config.toml
norm_place = "pre"
rope_base = 12000.0
rope_fraction = 0.25
qk_norm = true
bias = "all"
init = "uniform"
optimizer = "muon_variant"
lr_mult_down = 1.5
warmup_steps = 62
train_tokens = 446900000
MLP neurons of a small language model. Each row is named by its layer, matrix (up: input weights; down: output weights) and neuron, and shows model dimensions 48-143. Each number is 128 + 24 x the weight over its row's rms, rounded and kept within 0 to 255. Numbers have three digits each.
After each neuron's rows, "fires in" lists the words (lower case) most often at its 100 highest values on Wikipedia text that the model never trained on.

L7.up288:145162142118137156119124110079162102125148156096118142105108168143111129089127120134155123152132090104137145116104145111124196137132132106133134120152122155127138124110109109126133155152120103078102125095125098141105115131124122128127112129147124170150125123142108118110139117139098183146
L7.down288:163136144155090133131128129161125150118127081116155080101155124125141127142172106142169164141129129170154151164125109079097098102148136127127138092135129109158166117136130125098142115136120178131119151159164157135092144105155132128170096112118137128122106120122154112163163140096159132104
fires in: "the", "she", "it"

L15.up971:123140162111134091106100116146177150147117153092152111103157080124142113130132139123145089138122095167055154084134063107145154115135160121103095128112131132138119125141112178132097094165095144144083089150092138053148128143114164133171123105136127119149205107099134125174119116073114121114
L15.down971:174117112185094142118105128146093141123128088139131131120102127102155120123145117158108158148158161106130110139185128135082140136138159107142155128166144142154160103144103106158101117163151153117135141096104159103115140146129148174147144111141139094101170149142123090107088171132141107079
fires in: "were", "not", "is", "was", "be"

L5.up561:115168156143094132143122106098126138143106147151105121105156141094113147157139093115116134135151156120129167107165141110122118148156145156136155126122135114117130076101096163155162201129117096184079129105137107112101120142103115114146147117112105142105078121141124175176121170139119134072
L5.down561:122099126181154148111114112130121154112096150158147079153188118148134102106092094146146186137140148123126088086085141150091132132144129124150132110108162083135119140134100156101115125116126130111175143156133140147128141137145158123113127143110132091127152087145112136118104106116163129117
fires in: "of", "that", "was", "and", "competition", "program"

L5.up827:133110201133162131123104140111119111120092095137131081102085135143146130108121118111117161105111134126098153100119102155152146133124097150113109065102145159139157101114159165138127169155152130146102117124119132121157111147100122146121148129111114117117148109129127096109152135127070127114
L5.down827:147118151126137121131102124147159154140135060124138143133125140115122146118119145133153145116109138113137131168164149150122083171131072111133079121128112141141141115111103152158118145116090128174129123179094151144125105111145126145104135145126127105139099157104114127117159127129141155133
fires in: "with", "of", "into"

L7.up26:099143145147117110162114124089121086122093084134159141163138131140098104125145172141158106106146058081104151152112112123118146089117116112111146129040146150123098152112160133120122131166128155132140121143118166149122113109138117119113113124133097118116126115169049129147134129095129156091
L7.down26:105075168126083134134131115062113149112089098112146131140121130120122126143104118126078116119124138117128135107097154144149127150127135131170120137117090153138091139134126157137097132129121132145170114121149140138111119083133147133127149151144140141101124156137149143137156166139123124121
fires in: "one", "another", "no", "a", "an", "two"

L5.up1288:145142153129116176107086163161164104110145082137163116099123148102115120176123138113088120115119118126139155144082113112110123104089129076105124133131111125153148102170105134160105093071126124124101129166110137117136092160115117049128106158112150136202126156105106138137151110137128090089
L5.down1288:182134136163101149071076145122135151130130128149138135152141134144124102177132143152111129136112073119132135120084148099159138066136132138092123136097134097098083120154111142174148121123118104119111148118117107140140104144128131097129149134103136149178165118143147138154127172104150172104
fires in: "state", "national", "government", "country", "countries", "province"

L7.up1470:154123116121129142170126152139141097094129064110147159122167141151110158134163168090083122155114137126140146139145093158140134102147151106101131104122163163107117144088153126121107114110104135160168108129155132114143128122108143142089090114107100075142126152165137168105176095128107121147
L7.down1470:199135149109125113152118117101146099125133151146130129131176110119115148090132079121138161123126131148162106137137134143085124106153154115089148124147106108099120102165100099151151100156166121098139127122125167108157116106130086149132121122119160131138129133111142131163138161098094140077
fires in: "they", "he", "we", "it", "the"

L5.up70:110127112156160151102085114185121115150120082087125150138134159160110102121081165147100142110135101117144145142132185110118098152143141122133127104108138148105119086147133146105121100101109181128121140097160149113091128121111090126123160101108093118139112136115147106122124132130135106137
L5.down70:153091135095127142127117189141122142135131109103084130158097088092155134105081162147111143133150132113113089142097128103152132092099137111142130115132134099125155125139139128089157131142146098118129092112053121156134107144092167112112133120170133159164149139135136114142116163120117089123
fires in: "to", "with", "out", "over", "joined", "up"

L7.up668:143143140113107103168112084112155119128188126131140153127117119149097107143134148096127099134089120121107150147165107147153151132149120140108126120163096074145140132146100120096165158113141162130114139122106108112120179144123110114134103083156088162141072109122078148153135114113132159130
L7.down668:179145148120097133113133149130088139154141166117108143110137128137171175121074150132133108146142140120142130107074117094157162139205152127134088150100155162131120094139071070103126154102164115150125140122140133138152133098109146113109131115129135083184139120111147166088162131154142142155
fires in: "of", "in", "american", "german", "english"

L7.up1559:169155086111114103112138147135096149124126088069125126103164172151117141118127142124131141092131143141139147137112109135137085163193145103100147122189140128170134084112138105114080122136108139152135091139138148102109089152149095082116138159133089132147142130180125123142115119153137120110
L7.down1559:152108134161107137153148122093131127149135150122162116127098138124147159145117141170108150122107160094162137130122141104155131139142165181155211108170106125100093141159118153138160123112141121136190129129183107145118118108112131123142145127138187143124145158094156143133144107155113149131
fires in: "the", "such", "other", "of", "various", "many"

L15.up427:131157149129121088157087097135172129159119136085098172071140103110146103172117120126108127148061143102130133062168136139110153114179145145107130147147124128144110133102163144142124141076152165133124169158166160101157134095075142122124103135119127131140134116185088087130109182130095134164
L15.down427:149110131134154135115090109171114132151107169119166096161106110142109140135135152134112103128125160148072149112134159069120147160174159156163125109135117101136121168198152101142134134105139139174145152140138088119079129125134114129090142126115124126135102100144148102130151157104157111150
fires in: "and", "by", "with", "as", "to", "of"

L5.up887:140163175095121111122135120111140123134153101106119108127168146148117123147075096135165099146116095083149154128105136118136075120113112151131125135109129107123117135150133156147078098115160120120134147147141120092144138101128131132148151141120186105108133132102122130124118143135136148139
L5.down887:122149132138090140110136154174114101118155138144138112144067138134140154104069165105126113164102081161106111102166095102167148130172148125123095137125145153121129137144153154056132147166133151135105156099128105155111140111108133119113166112148127154204144097120144147066131121117085124099
fires in: "of"

L5.up174:122092081102134110118095129137158142146135141111155154118121144167111134149109167119154165129142165108140110095159070135088099086158099156090104166107094158168138087135080121126121145161129163132147147126132110131165080108119111101155124118120130144090136153122133135094145154106131145122
L5.down174:150159161121166118160167115109130115110170117139163070156141139135139148129099155143113133159133154127095079106126145127142155145171122149097121122156155108159155097124150076121116126146129122147117142081138082126102085138145105114127115095166116170131121125083131154137143148120136124130
fires in: "to", "of", "for", "given", "from"

L7.up647:169123107118092119166132153120152182105119116142088152117133094142135146108111133163163108090157093147094131092144137123157124138099127167126145131111110076114137171106126130104106129093121152106091151158151120107138142077169141118112113158091129120100120200120141139098152087150168148105
L7.down647:137109149145112125139092132086115137176122112144155145147140153135104141111096152135084147132172143167131114154144166138127094131136102180047119155149137160123123105121133125131130103106149125087127135153123113124145082122125130141144084157141135088150159101107112106117127135112183121149
fires in: "of", "member", "governor", "from"

L5.up92:123054080186116102110133112080090115108145134121147149170148160148131088121131139138162086172128112110107113117148132119148107103081123167125139150141077140137091159097085115167101133096096141113164129090081132112125117095069081169123120093181124106105141082146140138121145097114151155140
L5.down92:114138154108096128102097096130122147121128129143101142172143155127122141120141158130132131089119114109132131128172147165131153155150138094150078143167150105097134126163166126120142105143156120133166125105128113154110109138145121127129156113144124110131125121106121124117113093131128147102
fires in: "to", "and", "of", "with"

L5.up748:092113158110120146148118146104147129094155184071152118106116110125163146125095186128127144135107134129124133114135100119112143152136111124107131140110141128156110119143121141111115128122087133161143122100109150098144132133109159157123161128145131148136087124143149118170121144178158135139
L5.down748:141104102160124153130077094136133148108119144158110101118130125133087170103120158107138141075108101109171128132166150079114100148087130126146124146160140088166088125143129106102167149126109157156106112126166123136148168133128154168139134117131183108142140094084118123159105131167139165123
fires in: "and", "most", "of", "only"

L7.up928:154125128133141106142175110090112139152150127136101135128149132126158100116097153119194156179123136138131096105109139125166140111129098153155144116135152145119121111088131102163101154140142110134108106130146116070148113143130133149117160112108148161122140114100173124147152095143104146138
L7.down928:179139189094136131142158139120104118142169115154109156167104132132117104094140143129153098126142142118149150082122114092149134170141160121098143110131138147108079116130126136114195167150143179121122167118133128154127162158106147131125176143126158121086145137140165129088161177117151105119
fires in: "of", "to", "with"

L5.up873:139150146160105125162133123129132120104132113112122111146168112129122136130096122079143148138086165145137169143109093121139140157131112114165108108148132159151107149127131131144103094082091114133146120099111149088131101136128142129139125115087107126127148153173140133178120114101120163147
L5.down873:097134133107181113138119117127110163138148111117129130133129084148120119112161120109141114130161102120108138116126112157119107124129138125077119163161148100149138173126163089123146075152141103139155125119096163112172135150137108126143117114147083085114147163152132127150112146168111153089
fires in: "he", "also", "they", "lyra"

L15.up1414:174140088138113131129149107144108155100140128184094160127133143129092137138103126106138133112113163148130123144118173141134108115121096114134109143114153127155152094097098090119097132088135139135095124136176122111125123124178114144153146125125119113099150146111124168131118126106127125112
L15.down1414:169169123154118100116135136118172130116124147149113135179153116101101100172128138145170114129132135148134132159150111138139108161124101153180149116154137140095102132128115112100133105074140116140073138116143136129142119150159174121124128119123124090124121153129121111153108148134146122127
fires in: "an"

L5.up391:150179126171214082172120125120084133137086090158171100095173126110177106121092188152140121117130114116118121132118162135122113084171088147097117161098116170105150132136127148147138123151164123125109135155133127110125086113183158168132152140136107142106147130170166125131109127137145133148
L5.down391:148098141125156151116146140173144149110077096099136106144177135141129172114112181165147159129063118146126131102188129107168131143146112169121140154110117142135160085158136103116101132127139098146081128120129143125100127140134117140085119122114129165163125147104135094147134153083199148136
fires in: "of", "ofakim", "given", "into", "able"

L7.up816:102118129135119110141129133077110156138111141145103127138119132158148128115150065165158116151144167144127143114191136108133098110130138132119160094072104137113135115140140128110158184122125101139127159108091096152122135146115105096148120134142137167128100110107163103074092159172129098102
L7.down816:124110129167112097186116172106133134111155106168098146100154153089113139085128115111110133161100122143092137160100155174130151113097135143152143145118128163153114144149115081155143077104116156095124095125135134156090116141125174145108135092128145093123127114132143128151155099145130097128
fires in: "who", "of", "to", "with", "that", "on"

L15.up42:127108144110055113125101095127099153096103106156160143187137182128130126168129122115104107108139120109110160147152156130142142151116123165147134163142128190104129114111111138129120133106172092100127095122129122142155174120142135096137165099133160096101122140088146142097103153168119185147
L15.down42:135159150143107165108131142125141105140175128164126105115133068134137154133100136147136110141169158130113162156131140104110138087105132164137145126168169121125127122123145170132169143115114125116108158124121108144075140119143127095123133132144135098134146136139093121114112111119118087133
fires in: "the", "of", "to", "as"

L5.up1007:095139123111171099140096112122121139100114106131119138130124169130135097111124176107085072126112110086082124121082128129114105134171154094110151123092126144139109132085141113122148161169147168152102139181116147156144119114120124069136091130166128104144136140102123114175107096118133115124
L5.down1007:106110180082174120131100143159126115080117146130139120140133145076182141136112166090117121143119131091125151126099119137096116138104135130114127122110111123121125124113117147165147147143142155139139162155120120150096172083171103056138133130139150126101119135111169140164122126124141150097
fires in: "many", "several", "of", "all", "various"

L5.up230:125148140084127082081144143090155149128104113092173123126130071124126099126141171111115133098146124109111155127130141144149113140140141174103151182151157130169108132139146139171142108138117150147108135117117183104173102167166152157151155135106157122144133108092150125141144156105140127104
L5.down230:145101102110109106094159138180123121095109154148107116146169117117101081081113125115093118114167122149132151123087155152138076150118164103176132129146103111154156114130107162139129088100161114105070152155143150139110193161130161161139116107181101127102106128131121136130119099139119161150
fires in: "not", "also", "by", "now", "a", "m"

L7.up623:132170146143163133130121118127138094140154078125120149109147129129080116139162058085128168143111110121122143141122129076110125109137136107092111109105111177181109131163107129149102164158125114139121142140126130154136135102092132100110139139114143138128147163124105132118140167131128123109
L7.down623:160136141107098168173111125133128090182112110141184158127139140137113133104122105113119117124124144159114149109151108121146095129130123130105122105080158118154143082146149121134142128138130164110171094107149142117086145107154157136130092121096146130127107125113120130146116106167132126114
fires in: "he", "she", "it", "won", "that"

L7.up862:115090128146139112122079145126117169072141198113089121118109114114082142146190104137122104094154162090146066147138122121106182145114091154123163150091120131124115082137138145101129135129130154135132149097069130112122130131116164076129134171119105142128122114092154137165142130094098162088
L7.down862:163102124109155128140115130187109111151120119124116112113159139120127138098119141126116175121159172125109131139093117143135103130140148106130096097120133119140149160113091146152092118109178143136107130106158129114133131157168188156142128172127163075125124165100177165109171114103125118146
fires in: "by", "in", "for", "now", "who"

L5.up1227:146164159084132132122110145104156234131180144145171135147143131165147123113123108129099138131125158105140116099113126119098137133142128158095142144130118159126133141120151120123159115118129169111115175123128163155118166131136113129167136137142139139141132095121143106106163148134106090097
L5.down1227:107121126137162147118150145145119124109168081166147127092143142174107086137127113099163132144121113166131118112089120124115129143129138088105107183087166150117140147151113151122122125109119145134100134172137129092112103139108121134085107077135129138102104159150101152114101126127140118114
fires in: "by", "also", "rochdale", "later"

L15.up21:162140088168113151134125102095163151113120140169116131154127150131069137151160081130136105140142129152091153125124099138136139161105149115135107151100140087148142066128135048138086081147147153158114123105134113120155117135152144139145161153125116161131094166113110103121117136133135135087
L15.down21:130121096125082130165107116124125124134095107170114114164146157110095109144123094147163146092139131186105131147127109159132130121129108163113090145143119140139112116096135095115153094122127161137125099133134098130173137139129173155095165122073087160113160130128126119107129113095164133132
fires in: "an"

L15.up404:104092140164119095110155123148107170108131105110121135105107113141095136122157112069140117166147132158117125144094143121106136113111172129181119127075134158128152111133152148135119108153129134139113171151126115099129158147135119087149148151123094152120075117116149111097148129108140128097
L15.down404:148120133079092128141092127161118106125143120145125078123109141136157159153168096107125117150095109142054108144132143118133135117129138119133093128110126143141147155120137108080117152190133180135136159133138125125126097129148110157109177098143106118096120164152144150098159126103105163102
fires in: "was", "is", "were", "be", "by", "been"

L7.up695:114150116149148095131140130132107148135116145147061124128115099146118110129091149140122146144085124114142098149116120093131113134133138111099127146115098146127085119112126147147136137113135141158140127114116139111103125163124156075169092134135088094083149145133124139162111132153165167130
L7.down695:104115146119095122147127169172161112117099133135113099110151138132115090117132145084106102095131146091114146143102142109100082159085144159144131150164124115171107107120107137167155167113135151156112167144186142163126134125116126162094109156139142091125132122108145148115144143126157156093
fires in: "are", "of", "details", "evidence", "and"

L15.up205:127126114153134165160123130144114133087109103135097131187168143104079129101128117144120095141109112163117155113164146156075150131155126133157102141111128119100117084109133128131091123122124138130100104116181148112130120131132110168130138122087119114107125104138152146142153078113154164050
L15.down205:119106155162113143158071154128171135117111143144130116151134191138109101144116160115152082147135112163126147165126084166096173067113138145117131127082121125142152115123124125102146107112124147118093105148119110145100094108123169128090129131131132164101121165131140155112139135144150093122
fires in: "an"

L5.up1659:181137084149120126070130145114125140149108109139117129097136151117114170085116134113157076124102117118118171115093133147105112132097143123120139097072097139144113121098116142145081143156120128139122105135136141125116140102127123176126121135118111149134141087143080139109117155116145087176
L5.down1659:131112132135096104096119141166147112137128168132119169151141128117184167114121167128099113152107127097114134147126143134139099128147127155154132136127138101150140143104105142089149134152114149122148127124107063153124110126123120124136167164137110105123134111136128131106127086176090155128
fires in: "of", "during"

L5.up159:099108109107127151088144158109152113124162169104131121097127171139130168132119104143142174116117093104127083108110144075065155140075129124135097117111130145118125108103131127160096105137168087148092151105137109068124136143138150153132134115117090146149106122118118127098133140113139192142
L5.down159:100109108143137153154129140120144134128135143127122177139120157189132129053140121141174086133126137148128128139101138099138100153117078124142133129194157099075135177145172147118164130115110145135109136122134135129155138119108125138143129118133181129129098130127086144127137151144112135144
fires in: "of", "preceded", "00", "as", "now"

L15.up1463:144085130104144125142125161173130109142094147089117162113112131134106154128087150139119097143095111101121112121120149172094138063112131109156125137133126156146105114135138108125131154105127129122185160123139110111103153094114127131100106153122132152112126089158129157105184131152118148142
L15.down1463:144098131136116104082146131122150114122121138131128112137115082161153110138081108101146114122151107152157108142137120143148166153156151063104128172167161136083184126173166177150133143162124141126143134096141097136114130149107108133161149103152183145136133135137118104135145118128143178115
fires in: "on", "by", "during", "under"

L5.up1771:108129127182144094124145129089114156159104109161117139084123115153130139143149128109134129102107184128105166105165087142102154104118115138155130109100110135116119130104129141144191113149125131117128124110149114150112114135127125106139095133148121080140151125108146159098169128165132142115
L5.down1771:106074126134134117153139178077133123128122140132117134102112154163136090166119155114142117171124181100110132191156142098114125120140134130134133098119125097144083176096143149148146114116163094112103137124119112212147146129108093130135120152129104124137163132111114151150173120133135150172
fires in: "has", "with", "having", "frac", "had"

L5.up203:109134133110139089130172077152154166120169076146138126145135124102152143125082117095133103144105100124158090113142141115148152120121119091134125116130154117157115143121121126119152123120124137118128115138088121144132150095145148149116107096121105165136091117093168088157161089164112105126
L5.down203:130155180103164108120125117141073123153150130117139119125090066136157148127131118192132166146130140146149109084130139111122158087124153109166079134140124127175084103087103112120147118088190159119079161114123146132093115167109144142146135146102115138138117112106136170133108137137113110125
fires in: "of", "to", "on", "in"

L7.up814:130144123118107099169149115100183139107152116121148136152146139135129096123140147113093107157138147144131099099101106126142146155133093156122140134117152159103102123169163122147114117136131157142173163150116133133153110154156130134178170163120108158113108153117068157115143143118100136109
L7.down814:158112115133159118134132137156143123113160111138134079181151112120133101141151104118123190103126179111146119162159167145117156162142173165080147132145109119128134159109164138174156123151099103175087165150095106125108100150118116108131169129163182094138129100103158129136170176149147097136
fires in: "that", "to", "for", "when", "in"

L7.up1662:142124151122158151126116152150135143094167154147092112181181104083105135144151136130148103104131129131101115111157122094102148167104176158065136095123116153136091102088116092121104153103106093102101080145103113059148101104153170131123131093152118123144151126116116085151177141123154147118
L7.down1662:148082165137141134159113098121129148087130114106111165165093104141146151136125129166069123114154164131092103138103119059154104139182153113125110126142129137175144159144125098120101103150115123132155180159151150131140127140149130125133115132138128131150137144159109127130091138162138138108
fires in: "well", "of", "he", "as", "one", "it"

L5.up821:128117122133118091141105140140129146139141133156105105130096130135110111117129127132108172136109084110139161089101187102092102109114161152163141098087127138114164136160124120122090123141136137130133128129136103068133113138149078139127110142150116131138123125130117119072129093161119170136
L5.down821:112158093104070129104193172165154122141104119146135150128098078114118109114149116138120120109134126142125134108121094139126121098142138131135133113122156155105152125137142142112099163184117154139134141160095160099132160125133106104130083141143139142161128119128139112135123111127141137130
fires in: "by", "in", "on", "out", "be", "have"

L5.up689:094145161125171104150128155096139126146135094136112108118105156114119131136107094139086132103154132116143145152165147116108136104106091156092106090150133154125125143117139111107147143143132141115152164147130068140097138108157142090139125144130086121122114101116108143075116155147129140135
L5.down689:073150139176118114136132175119157136121098101120118122143113178096126125107099101104087078141117154060128150166119151157126128158099100163107094111122091122122129107129155123092127150112096119137097183103141137150118164097093137132128112155134104129158133143127086149133120126170139101135
fires in: "with", "guitar", "as"

L7.up1202:138188163164121159085110122141103174110130098137109117082127090141089083119131111124133154114111106150119141119119142148159113141136087097108084125111134129127159082136156103150123144107114134177106136130179112129094140166155106119203167143119052136159137129125114137162114135136123119134
L7.down1202:117124154168118145111136152083134179154130124168117132100127105141128114123097140130153131156140115164149132121072072123148143113128140149119145137125133098125115101094128126092172126114122132125071125115138134150107143150142153143131121128126142128137177088158130166146113165104214160129
fires in: "state", "county", "international", "national", "public", "born"

L5.up872:139125131138137125140114115100157166095128107116142154164098106112131111124166114088111105151110116123150122121189131124140120119109115119136101159069094136119136106135134118112164159134154168121156092151087151106118116131158129132148153156096126107105138130112113149140140094116102122112
L5.down872:150086127133131124156145129140149115156120128122124183166133105122148098164162143120102150172117140126173122137113145108131150118138156144141104161134125139158091110138148169134121150128138146137153120136106134129132152065107150121132192165094149152095113122124146158157100119159115169119
fires in: "while", "when", "but", "although", "though"

L15.up294:115158103128089154164117130139166112131103146115136126103135131102124164132110147138067106144167141102132147125157148115121163176132075110110123130095104141139128146117126127109118157172134149108070090096127142093112114120157173117124144128152119127148114086167122120119109113167117158121
L15.down294:162100099147161125085099152115152140129088178102136121129108123136102135149167111109121159124121159132105143130150096120112145126142163125115119093155160159169156122163100130141158093108107140089126141157125167151128115135106102116111163097132111156127106131133128123096105092132147143119
fires in: "as", "and", "was", "were", "been"

L5.up1574:111139123103131109123120117174138102076127113117150159130135122102134100122144176095116106149124115172130146126186120118103111129104142099131154149082143147125121157081133123100105126148132104122125136141113137124127085119125094106140083117149111125090097122163079118172129129120121147139
L5.down1574:095153116123111138173136154121148096137135094107149147128164129087148135052106111121123113124158120132194123121174124145117167088106163157143152122081131122137148189130135121128110119162172161169127152143137115112159115121088149144121105145145101157170113174129092124176135140130119145115
fires in: "one", "single", "two", "it", "something"

L5.up925:120147090086081144115140153144141123176093103142079115098120106092133106092140127074118132153086100144112111130163087140138160154102147142097139133115125119149107083127110114121114136112129126083115161142151097092126138125138142134151112120149059136155106133146115112130130127119082085181
L5.down925:094143113147091123137104154139117116142132160147139154121128131133119137136177160121133111090115099094103138098093165160118139099126108138149129112124134092085077146110128121139153114137146143146119159179133106164134112110108155129190136139116126120120101177147133126168180133162114166148
fires in: "of", "from"

L5.up1416:125102114134082093136105135099125122142112121142115130155126147114082112143087137130107124139126106136103144125130141131107078136093143096117145173125103162096131048131115080112068173107120113131157149134132145144143130104102101103141109093162125067133088110152098169126148085123136108133
L5.down1416:114097081151105135081112073122137148121128134136136165141135110158102158133139142123141103084105128136145105123138155075138152125081101106136115137148140145128137142111166132108135119134081146162195091134159113086130107149112120108129128131137138123114133119117130169107119111108103186134
fires in: "to", "as", "life", "that", "with", "which"

L5.up1732:154183127131128132165100111113148111122093101065120125116127140130195146125118114102102095135106092126110139142119127130118066116173167135114143161117143154144095097129118118108138177115124161173148096130091124119173141097108100077170105145162143126150096117109148152146136080114109127141
L5.down1732:138121194109122127149095155108124121135115122098135154140127183109169108141108163157121111151103163122150139136104147129129119112152170163113136123128124122106097129126094190121123121151146143155132147188112169154133178084121117134102170132133099097103087123105156156147076123136092119126
fires in: "of", "all", "twenty", "many"

L7.up179:143099139135175079160152122095133116154128117120103113180150153135093108158151110166124099168152153096113131084169127148115126124116101167153137104109137124100164114130117116163156152129117143102082135118111132134147149163106150108148173100085112156126115117114088130123117127118131158107
L7.down179:147125111140119101144175108126184122113086140104144141123082130141091098117115154143121154110105144092141152152112140186156140164094109125130143128149097139123160088128151124156107132112112119122148171143146114171078080139083102121141118186108129117129144152105133141151131109179141120111
fires in: "with", "as", "more", "a", "the"

L15.up219:142141124114115166139112148167081121117100120111147110138163144165150110132113123165123144109124120097149148166153193069143117132122142117094116154131152122084126124116137111091062110139116138131125067135115119132125133137111119131084127160155115135151125155146189113133174159123122162140
L15.down219:156114165121105091130142106155157091158106110186145147157139112123117101121153140152115186166131145151119130078111124124135121098116086107124169136135152111123148117176137114137146110128140129110146121115112139142146098172146160146109145104133144103136136139113137147159120179118176141163
fires in: "the", "in", "to"

L15.up235:114148138089135113170161114129131129079087143130133099128141140144080137107142089120113134134116152148151138131148135170108164130112129088182134091128091157133119106114138111139114156087129121076091092154134152150101107087179105086138127138168110107131087130146103144129101134164155113105
L15.down235:131116177111127150072142107146125152140137143167147141078138134131116100115070125118115133096142132169109169153136123136112090112124136124183139193159134120158140134153111102112135122156119173091123133137118093155111089080100137133098129158120107097112111173128173147148097160122130120129
fires in: "is", "are", "an", "area", "a"

L7.up527:108048125121130107160100144159138114136115103170108112136127128120124165100078166164113117130105149090149143155158153131126079110114136185141111178113107123129138137063132111138140122101162155141119127165112134120097145142103131073119160149180107137117093119128149100125166101126137169141
L7.down527:117158144150109141153088134145099145147149099155146134152095107110113129173098080094129160159126127168170141136129140182095114065168138126150124120120109144124147117142157139139165115133123126151133133111142132110139122117099146133159110150143171078091102141111143147171144188123138102130
fires in: "a", "of", "with", "from", "two", "his"

L7.up352:105132152142146156122143108122112107143079131111120166123148125136209107134130139145136135135104142090146169115142143147183111092104129108126148119112138153137130145159091104145129162123120158109089127119127162127137112090099147137116126132142084094110125153121131112153131105183162128122
L7.down352:135105084159111145159171135142104134116144119135088123110155120115150132100119151104099141156108121134115096111128147149158083118133115185096118148152106128126086122094123141137150142076129153185116147083095178120116138121088145138121154127144112150085138126111126140163110135128151172113
fires in: "but", "however", "reason", "while"

L7.up812:148163122138107137125116107132137142113113140141115112130145134168119162144112161120134093113142078101092099126131139125119117143135146104099101186127131128119149116140139134093161103129136117133127091181104113066135123120131135123142167075176136112087150116179141127120161139123120133160
L7.down812:169120141118161148155115143123116134106093112146126116179141112162122161152148196098141201142152148138154092139155148125120127130112136110132159128147130128123133126134154109124170127144126095138175133142182160141092146165126143119136187082183099144174108121108124088122103182106131114140
fires in: "to", "on", "began", "married", "for", "as"

L7.up970:118129169120106123124112171140165142136068093138145106102133129125121088065081135150185116117120152123075153145106133096106172139086089161130141149179114151093144125135129114154134140101126104081106143104124110145144152156115119106108113115118084122155112139125134132149133085155103102110
L7.down970:133124111176132093134123137069135157136127110131155097123090195124103129131146138163125139132078131129127138143111166160118131114126137142158156115140154140125140143131162152157164095144122171198171103118160108167118093156150152127153128159166091087162130135094131126140154145128129125140
fires in: "the", "her", "more", "after", "its"

L7.up425:082152145145156138127120108153110127128166174098088098164126114112132140138182152137134097121082135174153129130148134128131127135151163102076139152129160143136149149139142109090140096118096109109115119121106086112094130135115093149131142150138096098071099142163106102120097131146130182117
L7.down425:171145166104108106152136140131089133147103146129127130133116126136155110110091137150114108125149100128154117079103154101106118132104098135139176110121109110161126091142159144155098097098110115114148148159078142137140172166136162189148121111145125143136178152121140122181108134156170123077
fires in: "a", "of", "on", "as", "born"

L15.up232:061119128131097115054118115129174114149091127168106107153144112129081124090145131132142119130157131128113132126191100151158145143134155129121124144128134121128117113140161113072112146143130140177125123144121113135138133102107105110119113168099075102157121070110117171121104075122105125124
L15.down232:132152151204094142109095115125131130152076155145122103115121105115124118161165151130155124149134084114097127147100158127120100152176165082116162132114095121101176142177173129168141136079143107161149138132095156110158124126164111109126148139128138150152157090111197137116087094155130122103
fires in: "was", "is", "being", "been"

L7.up704:083106127163153124100133108139138119145153107146108124122127128100122152142128132139121103152129116146114129105157101131106136126110095102145149099111150122126157118096102148154140138148128192123160112122118113101090084110115105144147135096109113146130156117084134114141140105145109164151
L7.down704:144107149115120112108184130115151130187122127117127129142123125079156104166110130155123092124154142135172148125108138101147122119128122115129123139116151111155103133121149161114123126118149159117119087159109117140098123156161139155180168097138142098114146122097109126107112130149125123143
fires in: "on", "after", "of", "well", "announced"